config = dict(
    norm_place='pre',
    rope_fraction=1.0,
    init_std_down=0.0,
    weight_decay=0.19,
    schedule='wsd',
    batch_tokens=65536,
)
MLP neurons of a small language model. Each row is named by its layer, matrix (gate and up: input weights) and neuron, and shows model dimensions 256-351. Each number is 128 + 24 x the weight over its row's rms, rounded and kept within 0 to 255. A neuron's up and down rows have the sign that makes its largest values positive.
Before each neuron's rows, "fires after" lists the tokens most often just before its 100 highest values on Wikipedia text that the model never trained on.

fires after: " A", " an", " M", "S", " K", " N"
L8.gate328 [101 192  74 147 145  78 110 153 139 129 124 153 144 116 168 129  98 101 134 159 160 125 161 103 107  92 133  95 136  82 130  85 159 110 135 129 135 101 121 125 138 125 112 155 111 143 165 130 131 124 130 111 140 132 192 118 104 129 106 132 119 140 127 114  91 120 124 123 131 113 123 113 137  96 121 116 133 110 123 169 154 111 141 149 134 118 127 126 148 127 139 159 171 139 152 114]
L8.up328 [135 150 119 127 109  72  72 153 120  92 122 128 129  96 168 109 138 117 120  90 173  82 123  84 113  94 135 109 134 101 127 124 126  96 114 147 108 152 146 117 104  85 126 146 112 138 148 144 141 105  80 113  96 119 163 116 128 131  96 135 125 153 115 118 120 139 154  70 107 149 129  73 177 113  89 155 117 147 110 108 107 165 131 139 139 122 126 128 126 161 131 118 109 138 112 153]

fires after: " l", " L", " C", " Z", " c", " par"
L4.gate163 [121  87 141 144 143 137 126 117 127 123 140  83 119 108 144 134  95 130 110 130 156 161 134  69 101  77 138 128 126 115 112 122 117 139 103  74 126 148 146 136 109 126 114 119  73 159 129 124 128 133 103 173  99 155 142 133 144 131 115 107 160 104 115 123 130 100 131  99 191 168 113 132 131 114 119 145 121 156 164 118 151 146 138 140 151 123  64 129 124  77 126 132 112 143 139 114]
L4.up163 [159 114 125  85 122 153 117 105 130 129 121 143 141 130 175 139 135 114 158 128  91 107 136 105 159 128 133 148 135  83 109  84 125 114 126 154 112 170 136 164 129 171 123 129 111 110 144 153 137  85 110 135 115 111 146 120 143  98 133 111 109 116  63 121 130  93 184 128 110 130 153  74  58 142  63 106 132 122 159 150 104 143 137 116 123 148 118 111 136 125  95 127 117  86 135 134]

fires after: " d", " o", " D", " G", "d"
L5.gate47 [151 129 106 112 148 163 160  75 122 131 140 146 180 131 159 174 135 111 122 145 111 143 138 139 118 151 136  99 170 140 127  95 153 119 157 103 101 104 151 119 175 147 136 151 138 181 151 133 145 111 158 145  95 109 100 179 165 100 150 133 165 118 164  98 135 149 167  99 167 160 142 131 134 122 105 104 119 132 145 108 135 114 103  74 117 111 125 141 172 110 187 162 122 164 159 122]
L5.up47 [143 171 141 150 126  85  83 140 119  93 151 131 108 146 151 122  84  92  88  97 139 146 105  78 114 113 129 131 125 122 145 126 151 150 124 127 136 121 101 121 126 114 130 136 142 141 129 147 146 142 139 104 116 133 145 158 180 183 155 107 153 146  91  93  92 128 106 168  83 174 178 180 131 112 149 113 151 114 172 112 131 158 128  91 113 161 160 150  90 118 164 126 129 121 128  89]

fires after: " T", " f", " F", " t"
L5.gate441 [125 112 149 132 139 145 138  86 140 151 165 109 165 149 133 131 121  86 128 125 125 144  99 167 147 145 122  75  89 140 128 142 123  74 126 139 138  95 138 117 144 139 146  90  94 182  81 122 133 126 102 125  72 104 109 154 108  92 119 126 157 101  75 127 143 146 127 136 131 136 106 133 107 138 105 154 152 122 147 157 117 131 141 167 141 108 113 130 109 108 104 114 128 117 157 165]
L5.up441 [147 130 163 146 123 115 128 114 122 111  90 147  83 130 109 134 137 133 117 164  94 129 103 143 141 139 130 167 105 112 114 145 141 125 125 138 108 110 151  93 171 106 129 132 120 110 144  53 114 163 136 136  99 163 145 128 141  82 131 129 156 118 153 119 124  98 134 131 149 110 156 181 187 146 121 140 139 122 125  83 138 106 118 103 150 135 153 146 133 179 111 116  71 127 151 132]

fires after: " c", "c", "C", " g", "or", "O"
L4.gate495 [147 124 135 114 118 128  99 110 134 132 117 110 128 149 125 158 123  97 123 127 106 117 161 159 131 106 120 101 156 122 152 153 109 112 104 131 111 148 153  90 145 127 111 113 127 155 114 158 131  78 116 147 142 116 102 115 101  99 159 159 143 166 113 107 173 126 166 128 116 168 128 145 111 131 117 124 126 140 175 147 110 111 146  99 155 102  80  96 136 127 140 171  98 115 132 147]
L4.up495 [143 103 152 120 149 123 139 117 155 132 135 161  87 122 144 142 142 128 108 121 128 106 135 169 165 137 110 124 110  80  93 139 125 135 115  83 120 110 116 173 125 129 108 127 140 131 120 132 131 137  68  74 118 142 149 148 177 144 121 135 133 129 141  94 130 160 131  79 168 129 144 124  77 137  90 111 110 153  96 143 134 120 149 127 172 121 123 170 135 180 148 144 143  83 162 169]

fires after: "|", " Bar", " K", " N", " B", " H"
L4.gate484 [138 161 135 140 104 150 176 116 143  93 143 113 158 138 123 138 160 121 151 117 122  82 160 128 108 120 132 110 175  73 134  72 108 149 117 152 148  69 124 149 140 151  98 122 120 108 135  71 167 154  83 136 103 169 133 117 115 131 144 164 122 128 117 148 120 111 160 128 175 155 118 131 134 152 150 101 113 160  79 140 130 130 168 171 178 113 137 165 111 138 126 151 154  87 135 107]
L4.up484 [132 123 130 164 142  99 107 100 110 136 120 175 129 109 129 133 132 105  85 113 131 149 112 156 162  96 171 129 103 108 139 166 139 117  99 141 135 181 153 139  98 159 138 121 149 153 141 143 143 108 123 119 158 111 145 132 143 112 141 152 154 115 114 143 134 107 192 111 144 140 108  99 175 107  80 197 131 119  98  95 168  99 139 139 155 115 124 137 150 146 144 149  75 141 121 180]

fires after: "\n", "==", "==="
L7.gate583 [ 97 154 131 133 122  97 148 180 146 113 121 146 134 170 118  85 152 140  74 149 174 128  99 192 132 130 131 115 131 128 170 144 175 128 117 170 151 169 111 169 129 143 170 114 105 132 137 109 147 112 138 115 115 133 126 148 123 157 141 119 164 127 110 138 167 130 119 135 136 145 144  84 142 141 133 136 159 125 128 144 118 132 118 125 160 134 141 119 118 140 164  83 158 155 119 122]
L7.up583 [ 99 181  92 103 128 137  91 112  90 166 130  98  71 145 141 129 142  91 132 145 144 141 117 141 149 111  93 131 140 155 154 125 135 107 111 145 178 120 150 145 106 154 147 115 110 112 125 122 110 124 125 143 123  99  85 132 171 154 114 148 133 115 137 144 138 158 101  88 116 122 126 110 112 127 111 120 135 123 107 162 154 126 154  95 113  92 101 116 153 138 145 139  93 130 104 161]

fires after: " |", " L", " l", " c", "c"
L5.gate147 [166 142  67  98 141 108 164 144 165 162 152  90 124 107 186 115 143 144 158 144 138 103 139 128 146 172 130 112 142 103 154  92 116  86  98  87 128 146 113 150 111 136 153 128 138 144 135 147 144 118  97 163 137 129 121 161 125 143 176 103 167  87 112  66 160 119 130 108 148 143 138  93 123 128  99 102 145 102 133  90 133 115 181 129 141 105 134 166 171 130 104 159 130 128 119  96]
L5.up147 [200 112 111 109 132 135 137 118 135 169 149 137 127 104 167 166 136  99 184 160 165 135 147 124 147 145 128 114 119 101 120 122 133 147  83 125 101 142 117 106  77 170 142 105 143 165 128 158 139 130 117 196 114 112 139 161 126 123 162 116 153 114 139 107 160 123 135 117 155 144 128 108  86 132 106 130 160 120 125 105 113 132 135 112 132 139 131 139 173 181 115 131 121 153 112 129]

fires after: " (", "\n", " Le", "-", " N", " O"
L5.gate575 [137 104 139 164 124 138 132 114 162 149 152  54  91 129 166 135  90 103 117 111  99 104 156 124  55 169 161 101 117 145 103  97 131  78 117  89 105 126 160  75 176 119 146 137 139 125 140 117 133 105 152 131 137 150 176 147 151  95 151 121 153 189 107 116 146 113 117 105 150 101 142 135  93 124  92 115 125 116 129 134 121 101 137 121 117 126 138 148 158 156 124 123 109 158 153 119]
L5.up575 [108 128 128 105 105 125 182  82  96 151 100 101 128  96 155 139 135 144  93  68 112 108 111 161 125 148 165  72 134 169 134 114 139 153 173 111 114 119 119 103 151 101 136 125 181 111 119  96 128 128 163 148 156 127 156 131 103 127 107 104 146 143 122 124 143 115 153 115 140 141 125 146 112 131 123  87 113  93 167 128 159 106 109 140 195 149 158 166 122 127 136 176 164 162 149 102]

fires after: " the", " C", " U", " P", " t", " O"
L8.gate681 [155  98 141 158 142  99 101 129 130 132 132 113 158 110 145 120  72 136 143 178 130 112 108 136 106 106 140 116  82 111  93 124 116 142 111 184 129  94 125  88 147 124 128  91  86 178 119 102 119 111 182 118 136 117 156  97 150 135 132 119  87 109 106 113 133 145 165 129 113 110 138 125 127 150 121 136 140 112 152 133 148  88 137 139 125  82 131 157 169 140 105 123 130 168 119 103]
L8.up681 [140 108 182  87 138 121 107 126 156 134 122 122 150  76 119  93  91 158 129 142 122 104 121 156 138 142 138 138 110 114 124 169 117 152 128 149 131 122 164 148 145 126 163  97 143 105 156 105 135 115 132  75 100 127 134 131 153 114 132 110 142  98 118 152 174 126 137 111 100 123  93 139  78 130  86 130 136  94 121 150 114 152 105 155 103  96 133 105 172 147 148 138 125 146 136 133]

fires after: "\n", " G", "-", " g", " D"
L9.gate148 [127 104  89 128 156 144 123 171 136  99 150 129 122 126 110 126 139 131 129 131 131 136  95 143 121 142 171  73 102 108 160  85 114 133 138 163 116 127 153 150 141 140 164 107 121 109 133 122 128 132 152  83 155 127 115 145 120 116  88 139 154  73 127 148 137  98 114 113 182 141 154 126 119 126 104 108 155 144 109  96 143 105 127  89 139 118 129 152 143 112 138 161 125 140 108 135]
L9.up148 [162 135 142 166 130 149 115 134 111 150 138  98  77 126 132 131  89  97 183 148 132 163 156 104  82 101 131 104 116 115 170 179 112 118 143 112 164 115 105 124 108 129 152 169 121 133 113 137  98 122 146 166 126 102 139 115 168 162 156 128 171  94 175 112 118 121 116  98 111 121 118 139 123 144 130 135 121 155 103 151 110 185 103 118 115 133 112 187 126 137 146 122 118 143 166 141]

fires after: " the", " b", " c", " B"
L7.gate188 [113 147 111 105 136 124 162 142  90 106 128 132  97 163 150 125 126 134 139 108 136 120 138 112 141 137 138 147 114  84 120 114 118 141 114 181 133 122 109 137 120 121 135 103 169 174 144 137 119 120 134 129 137 130 102 138 108 131 139 115 159 113 129 103 108  98 171 127 176 131 161 115 143 194  66 155 142  96 138 166 113 172 118 132 130 100 148 149 137 170 139 147 129 114 112 130]
L7.up188 [116 131 159 110 119 105 170 141 137 117 115 118  89 114 147 161  97 111 134 126 112 136 127 120 129 102 145 134 120 123 122 150 129 122 116 123 128 130 140 136 116 124 161 144 172 148 139 158 124 154  95 154 127 163 139 151  91 122 141 116 132 138 139 130 141 140  99 114 157 139 190 145 129 120 139 142 104 121 129 118 140 174  93 132 125  91 139 132 126 144 118 132 127 141 125 130]

fires after: " L", "l", " l", " d", " D", " j"
L4.gate403 [163  82 104 150 121 158 141 147 105 145 161 117 145 120 111 120 115  87 144 147 134 155 131 102 100  73 149 126 155 132 119  83 118 104 114 107 139  86 107 123 173 103 175 109 124 154 151 141 124 106 161 160 101 178 132 148 148 114 139 130 180 114 113 122 121 123 135 104 160 136 141 160 151 121 151 119 148  96  89 129 170 147 120  81 111 135 117 100 174 122 161 175 106 180 156 143]
L4.up403 [145 119  97  77 127 148 184 129 113  80 128 154 160 115 132 107 110 136 112 150 104 137 135  95 104 128 126 123 145 126 148 146 134 109 123 136 156 150 151 110  90 110 107 142 159 153 103 125  78 166 121 118 173 104 104 111 156 124 128 162 161 134 106 163 130 128 149 113 116 137 104 103  58 121 191  96 144 111 127 115 100 122 103 125 173 151 158 118 113  75 135 182  97 132 129 107]

fires after: " T", " N", " P", " J", " Y", "ian"
L5.gate222 [ 96 134  86 132 133 118 143 156 147 156 118 139 198  95 135 128  96 131 112 115 107 134  95 139 121 143 139 110 172 118 110 126 162  96 163 126  93 151 153 130  77 124 104 105 126 140 106  96 104 138  65 124 145 112 107 120 148 108 139  95 135 142 140 113  98 115 103  86 101 114 150 117  86 127 143 123 124 139 124 122  80 130 139 115 150 147  85 123 121 129 164 122 135 106 113 129]
L5.up222 [127 121 104 139 111 141 110 129 156 154 136 165 137 113 185 175 116 118 121  88 125 133 126 102 116 155 156  50 132 148 107 134 137 124  94 111 114 131 149 121 116 164 142 117 137 128 126 129  96 150 155 161  81 126 106 139 180 104 126 134 129 129  94 142  94 132 175 128 109  95  73 146 101 156 173 113 104  88 123 146 197 108  93 139 127 160 151 152 144 157 102 118  84 112 128 176]

fires after: " c", " 1", " 4", " r", "c"
L4.gate196 [140 164  75  99 121 167 176 124 119 126 135 111 108 183 146 116 126 107 115 165 125  77 154 131 161 118 128 123 161 125 102 134 143 137 148 163 142 144 151 121 103 154 153 119 111  92 140 134 136 123 137 160  81 110 163 120 134 106 124 123 130 109  97 129 113 112 102 138 131 119 150  89  98 136 129 179 183 128 173 133 106  86 150 123 123 153 105 127 150 137 111 170 109 141 130 106]
L4.up196 [125  96 117 102 105  72  87 125 106 158 172 105 110 132 128 125 123 161 172 153 121 127 127 127 112 127 159 104 108  87 140 111 158 125  94  87  62 142 107 128 165 122 126 114 165 131 113 117 145 156  71 112 155 152 133 132 160 105 101 109 144 150  85 101 153 161 107 156 153 155 172 132 105 138 102 116  73 127 146 147  99 113 137 104 133  80 159 101 139 114  98 137 129 122 129  99]

fires after: " (", "-", "\n", " \"", " h"
L7.gate29 [127 102 108 106 154  91 148 140 132 116 127 115 132 143 115 129  65 103 205 170 138 129  98 148 139 122 119 124 103 145 131 134 126 116 131 122 136 152 113 115 122 158 139 148  86 106 162  97  92 132 134 114 107 131 135 144 142 160 161 132 135 154 123 142 144 137 119 125 133 149 155 110 107 111 144  90 146 111 131 126  98 139 124 125 128 119 135  93 124 124 165 132  90 136 143 121]
L7.up29 [184 114 134 137 120 125 141  88  92 155  95 158 160 133 105 130 155 129 112 120 143 123 137 155 147 109 156  63 113 167 148 165 147 153  88 125  88 107 119 146 135 110 163 120 164 154 125 125 180  93 145 122 110 123 126 148 120 113 147 111 149 119 124 136 156  84 142 133 114 149 145 128 134 153  75 141 152 119 126 135  96 136 113 117 122 165 116 163 141 146 104  73 155  84 126 119]

fires after: " r", "R", " R", " L", " dr", " pl"
L4.gate314 [141  86  88 122 102 108  88 110  87 102 164  89 151  95 124 140  95 114 159 157 114 131 134 144 115 143 119 100 122 102 135 111 170 139 139 134 103 106 122 129 132 117 140  82  87 131 115 120 109 152 143 159 126 100  91 121 138 160  95 152 152 151 148 112 136 117 103 108 178 102 146 119  74  99 143 138 152 130 112 144 108 121 130 116 169 118 134 153 172 106  71 140 141 156 154 118]
L4.up314 [128 128 103 161 115  91 142 142 136 110 140 130 120 162 118 121 144 128 166 117 164 113 129  97 123 147  61 160 122 147  98 104 161 136 143  81 101 141 135 138 169 115 100 127 126  96 169 119 126 155 162  96  99 150  69 182 135 137 112 145 133 147 146 108 132 128 146 140 159 111 137 104 107 123  97 131 113 125  83 139 104 121 127 113 132 138 125 147 119  80 103 121 126 158 128 138]

fires after: " f", " M", "m", " m", " C", "ic"
L3.gate149 [147 109 116 140  80 124 129 122 144 118 175 128 132  95  97 135  82  99 124 143 105 115 110 118 112 118 131 129 171  83 146 126 157 132 107 160 126  78 117 153 160 118 144 143  97 181  71 114 148 146  93 125 164 114  63 159  83 116 122 151 140 137 124 108 152 129 136  95 170 108 115 131 167 171 112 117 108  74 124 103  89 125 126 161  94 123 138 105 129 151 134 125 139  95 118 145]
L3.up149 [113 140 191 112 123 121 140  85 143 109 151 125 117 140 105 174 140 133 108 131 109  98 144 150 133 129  99 164 137 118  87 126  92 124  79 160 121 122 140 155 163 137 134 145 117 159 116 136 153 116  96 123 135 150 107 170  84 128 133  89 115 170 120 137 109 144  92 144 150 132 101 113 120 129 112 141 125  88 149 159 139 124 161 124 157 165 154 109  85 132 131  75 122 124 114 151]

fires after: " M", " m", " Ph", "m", " tra"
L5.gate359 [ 93 180 133 136 152 108 110  74 129 126 160 138 112 101 192 141 106 123 130 149 162 117 137 124  48 143 113 113 150  77 124 107 104 104 178 102 157 126 127  93 145 113 136 127 119 101 122 166 116 155 114 126 105 127 143 132 113 116 109 119 125 105 102 131 133 136 125 137 123 103 130 151 120 121  70  94 136 151 131  99 127  87 130 162 127 147 107 131 114 104 161  77 122 166 122 125]
L5.up359 [118 123 130  62 153 101  91 136 115 120 156 104 152 173 152 145 123 105 113 155 127 107 162  70 120 103 117  99 144 106 122 155 128  98 159 124 128 151 114  78 151 106 132  91 136 133 142 111 107  92 116 157 129 120 140 165 171 116 156 140 117 166  76 163 133 158 120 136 130 119 151 132  97 127  92  87 132 140 116 140  97 128  93 106 135 178  80 119 134 112 137 144 153 143 135  94]

fires after: " c", "umb", " par", " b", "c", "end"
L4.gate269 [ 82 150 104 116  95 157 143 139  95 121 126 117  94 104 125 134 106  91 136  90 144 149 140 146  92 102  88 132 104  81 111 118 123 155 124  78 156 127 141 118 114 127 146 122 108 103  89  98  53  89 144 128  93 118 124 118 105 143 117 127 137 151 137 126 146  85 161 145 139 145 146  79 115 147 107 129 141 139 128 129  86 112 117 157 131  93 105 148 106 133 102 117 101  91 145 130]
L4.up269 [155 140 119 154 108 101 147 114 119 129 143 110 118 160 126 138 162 160 188 142 128 135 128 106 112 152 144 135 134 120 100 126 134 105  93 124 139 147  90 144 152  89 136 138 113 127 149 138 120  83 133 118 118 161 132 121 139 170 170 146 153 136 100 135 160 152 142  87 121 180 150 116  93 114 107 103 138 126 126 151 109 101 144 105 113 128 137 113 120 185 112 129  80  80 134 135]

fires after: "v", " K", " V", "est", "D", "ir"
L3.gate194 [129 157 139 111 113 120 180 138 148 144 123 128 121 132 165 108 100 112 126  93 131  98 121 117  82 155  83 108 117 118 146 135 147 137 127 123 153 143 109 126 149 112 116 171 133 141 139 153  87  67 149 123 108 151  97 150  92 140  99  74 121 128  95 121 134  71 123 123  97 109 140 106 118 158 102  70 135 150 107 122 123 132 140 122 148  86 126 184  85 142 122 148 109 131 101 117]
L3.up194 [112 143 134 117 102 163 166 149 108  65 131 163  89  97 152 108 147 107 143 130 169  95 124 141  90 117  94 155 115 138 122 177 126 161 108 127 136 140 168 156 138 140  98 139 118  99 125 137 127  91 142 117 124 134  84  99  85 140 129 132 124 102 125 172 133  84 116 155 104  99 105  80 130 132 107 121 117 147 133 130 119 128 132 136 134 124 141 157  88 129 152 108 149 119 105 140]

fires after: " V", "v", " v", "h"
L6.gate262 [178 136 109 151 122 178 145 130  68 133 127 127 129 145 109 125 120 145 151 104 172 115 178 102 102 112 101  83 151 115  86 122 147 125 143 173 140  99 119 120 123 126 146 140 102  85 112 139 120 132 143 174  91 100  38 116 141 105  93 120 158 114  85 121 130 106 126 143 132 129 129 116 115 165 127 144 125 132 173  99 115 169  86  94 128 111 114 148 129 135 132 131 117 139 148 134]
L6.up262 [158 140 114 158 138 170 184 133  93 113 141 144  67 127 165  77 114 171 114 148 156 141 121 128 119 119  90 149 138 122  88 153 133 148 102 156 114  94 177 152  99 132 115 147 106 100 102 156 127 129 148  96 165 164  58 131 139 142 100  93 136 139 132 114 120  69  94 135 101 144 113 127 122 123 116 162 124 117 151 112 120 118  97 126 127 124  88 144  94 146 139  78 139 115 145 157]

fires after: "\n", " pol", " par", "eth"
L7.gate365 [166 105  95 156 100 115 153 128 132 109 211 111  84 133 100 116 117 125 143 148 105 126 168 142 143 149 134  80 117 125 136 139 147 134 175 147 128 109 150 159  75 146 133 129 110 111  78  98 139 162  96 139 170 136 140 114 109 151 142 142 128 113 151 118 165 130 132 130 152  61 150 133  91 186 100 112 124 110 106 160 134 133 172 153 159 154 126 108 155  82 135 100 106 116 110 129]
L7.up365 [135 126 122 124 156 106 119 125  82 108 116 133 102  87 150 130 126 124 150 123 141 103 158 161  91 150 140 136 102 117 116 132 149 128 145 162 163 122  77 122 132 151 131 126 130 121 101 145 116 127 149 161 144 117 148 151 162 115  83  95 126  93 108 111 123 130 115 105 102  88 115 142 109 153 137 103 124 111 127 174 167 123 126 120 175 118 131 147 139 133 130 102 111 165 179 143]

fires after: " C", " O", " T", " B", " G", "G"
L3.gate716 [167 142 135 170 119 136 110 100 112 136 146 103 124 107 106 147 127 124 100 125 161 162  93 158  90  91 130  85 103  93 124 171 129  65 107 146 111  94 106  89 152 121 151 101  86 188 124 169 142 147 148 132 146 153 132 143 143 144 121 126 172 123 124 123  97 140 145 105 119 147 182 112 122 153  95 117 126  73 128 118 137 124 163 134 149 123  65 168 144 126 158 156 143 151 167 127]
L3.up716 [136 109 142  88 126  96 115 102  73 142 114 135 127 112 122 146 106 127 154  93 108 125 126  86 137 101 127 125 127 101  84 104 161 132  99 123  87 127 100 153 103 169 113 105  93 118 165 122 121  87 144 162 130 198 109 123 150 127 159 109 149 130  64 103 138  63 130 127 155 101  92 134  96 121 110 152 127 118 123 107 143 120  89 134 125 115 135 154 116 131 136 191 108 113 143 119]

fires after: " M", " P", "i", " J", " p", "v"
L3.gate174 [137 156  78 147 114 134 138 166  98 124 131 110 143 120 187 114 134  87 134 156 114 155 106 135 120 134 126 161 139  94 110 149 133  88 130 152 125 138  95 114 140 148 125 161 137 107 136 117  75 150 138 130 143 128 104 127 146 138 111 159 145 146 121 110 112  91 144 116 105  70 132  95 129 141 119  87 165 128  81 130 142 110 131 131 107 150 101 138 114 137 148 126 105 154 113 132]
L3.up174 [162 133 114 176  83 157 130 139 142 156 101 123 153 149 136 153 110 128 125 151  74 171 119 142 110 123 165 163 120 137 160 133 136  83  88 137 160 115 105 120 126 114 116 125 118 124 144  47 122 161 131 127  87 124 105 139 117 127 101 168 118 120 125 144 132 116 151 149 114 102 141 122 127 137 107 122 122 141 108 110 157 126  80 155  78 145 148 139 135 147 108  90 149 142 116 152]

fires after: " App", " P", " M", "St", "ep", " ph"
L4.gate486 [123 105  25 124  91 113 119 165  86 134 178 125 103 122 120 111 127 123 118 137 129 156 166 103 132  86 141  89 169 124 154 133 158 100 145 129 150 157 103 127 140 131 141 145 120  94 142  98 115 131 150 137 151 121 138  98 146 126 124 155 168  88 100 156 141 117  92 113 122 143 162 144 159 132 124 101 143 131 108 114 150 169  97 144 172 114 122 114 139 130 136 154 158 120 128 147]
L4.up486 [ 96 174 100 118 148 123 142 113 103 102 159 140 148 160 119 120 127 129 129 113 117 114 109 157 116 115 126 136 140  89 134 144 119 124 143 151 115 166 140 106 176 118 129 115 148  89 142 107  82 109 130 145 129 114 107  81 115 124 143  83 125 120 130 150 156  88  98 146 120 109 168 113 153  84 111 126 120 136 114 148 123  99 114 159 109  98 139 129 125 143 100 115 131 143 154 132]

fires after: " c", " b", "c", " con", " C"
L4.gate680 [159 112 108 145 119 108 131 119 156 115 124 111 112 122 163 122 108 129 177 121 105 138 160 172 157 131 122 121 154 108  88 112 103 128 114 145 117 115 117 138 124 157 141 142 122 182 127 137 138 143 140 150  85 108 108 118  99 118 146 154 148 142 125 137 124 120 117 102 173 144 124  98  68 165  96 149 149 118 160 160 135 115 126 151 148 126  94 169 136 140 181 157 107 135 100 154]
L4.up680 [125 121 120  72 138 126  98 141 117 144 132 111  70  88 141 136 179 123 151  88 120 136 122 141 127 108 155 140 203 109 159 118 147 111 125  85 105 110 126 144 125 151 139 140 144 107 127 152 207  97 115 109 112 136 171 169 103 141 142 156 135 123 137 118 148 125 107 125 154 101  86 166 121 123  96 110 130 123 160  96 125 142 145 115 149  71  95 110 164 188 141 130 164 148 127 153]

fires after: " R", " S", "R", " J", "S", "W"
L4.gate301 [145 125 123 121 106  95 126 139 133 101 154  89 162 117 151 122  77 161 104 144 154 127 127 108 123 127 137 105 124 143 160  81 208 131 161 126 130  78 120 131 116 139 137 161  99 111 143 135  82 169 158 105 100 143 131 125 112 137 142 140 154 115 121 147 113 111 161 114 154  99 156 142 113 109 160 111 103 119 119 155 101 123 136 121 131 149  91 179 128 137 117 191 154 159 111 122]
L4.up301 [131  94 132 146 144 110 108 121 130 123 159 120 128 109 146 143 141 149 123 107 109 160 126 105 143 131 117 143 132 127 134 109 139 145 147 131 175 147 123 162  97 121 155 134 159 123 112  87 111 141 123 134 156 181 107 178 113 162 143 127 143 114 117 145 123 114 133 111 153 128 143 103 103 114 133  91 132 113  91 136 136 104 179 109  78 121 110 154 123 137 145 127 135 123 110 129]

fires after: " t", " f", "ian", "t", " se", " oper"
L3.gate495 [158 110 129 183 114 125 123 109 159  95 101 107 173 125 106 173 133 136 142 148 106 153 128 151 128 133 149 182  76 131 184 115 153  99  91 132 109  89 160 130 147 157 171 102  97 128  83 109 120 118 143 137 123 131 153  92  98  98 145 110 155 119  76 109 151 125 136 135 171  84 129 112 137 138 138 153 125  97 132 118 106 102 105 105  92 143 181 157 115 151 101 132 124 129  75 112]
L3.up495 [153 134 128  82 132 103  95 116 120 100 157 158  99 113 157 115 105 166 119 125 138  74 186 138 132 140  89 144 150 136 102 191 116 117 151 151 136 130 173 110 139 142 131 142 172  94 122  49 160 124 144 106  77 137 131 111 135 101 117 123 106 172 139  95 137 125 151 135 145 148 109 139 107 182 146 115 108 160 109 115 110 112 114 107 176 123 144 115 135 149 136 146 117 124 191 102]

fires after: "m", " M", " m", "M", "″", " Sch"
L3.gate215 [142 122 115 128 153  98 140 149 119 120 131 120 116 140 130 113  86 106 120 181 139 129 144 115  95 155 136 127 182 119 141 151 164 123 147 121 119 115 111 130 136 110 111 103 104 120 124 127 134  80 119 144 128 116 141 157 104 137 141 134 137 121 130 112 154 117 119 123 166 135 152 117 136 153 158  99 138 115 120 127  95 131 154 130  92 113 117 136 116 117 109 147 147 131 139 105]
L3.up215 [140 108 152 110 136 101 118 124 131 113 141 116 156 107 114 111 149 122 111 145 156  75 170 125  74 164 120 119 146 133 154 148  96 111 130  91 112 142 100 125 184 120 133 111 105 155 134 158 116 126 128 156 136 101 165 144  77 160 200 109 122 134 171 102 170 145 105 101 121 145 182 116 133 130 134 105 120 145 143 170 118 139 121 154 144 163 105  90 137  85 115 104 136 128 134 109]

fires after: " R", " L", " N", "R"
L5.gate651 [149 136  62 131 156 127 130  88 102 171 144  69 129 114 126 109 136 160 137 112 134 144  89 121 114 135 115 105 109 131  96 108 128 138 136 120 140  84 142 143 110 135 137 127 105  83 149 130 135 151 144  75 156 149 125 139 117 107 108 148 137 119 163 100 134  81 123  92 138 104 125 142 129 119 120 127 119 133 122 122 151 118 106 106 147 145 154 135 160 140 129 180 107 158 104 108]
L5.up651 [123  68 133 135 135  91 127  99 108 133 140 130 113 135  98 161 135 154 154 160 126  90  73 127 152 128 153 119 145 148 155 122 174 130 140 111 112 139 179 117 140 140 110  84 136 139 171 179 143 162 159 124 110 157 169 128 149 103 105 145 123 128 134 164  93 101 170  84 120 115 169 151  94 120 106 143 130 127 130 109 119  95 104  64 148 146 120 157 145 120 128 121 121 162 125  86]

fires after: " (", "\n", " \"", " [", "^{", " par"
L5.gate176 [170 104 125 150 131 152 166 125 139 109 125 131 117 128 167 150 107  89 105 122 113 105 131 153 106 114 156 112  96 149 113 144 168 105 126 149 136 153 116 116 139 112 141 143 138 121 146 109  94 100 152 109 150 150 144 126 155 115 135 145 100 138 122 129 136 136  91 135 154  89 121 145 100 129 104 132 167 123 121 134  91 137 156 121 152 130 135 146 164 168 182  69 128 169 121 129]
L5.up176 [103 126 125 116 136 112 112 103  71 136 131 121  98 134 132 151 155  94 102 128 154 120 138 176 168 190 161  81 107 157 115  96 117 100 122 143 111 119 110 125  74 146 127 144 100 135  86  96 151 136 114 129  94 139 136 163 132 161 136 106 166 110 139 140 144 135 136 110 133 108 169 131  91 112 121 114 129 100 129 159 147 142  90 118 136 139 122 155 122 165 107 116 139 150 146 108]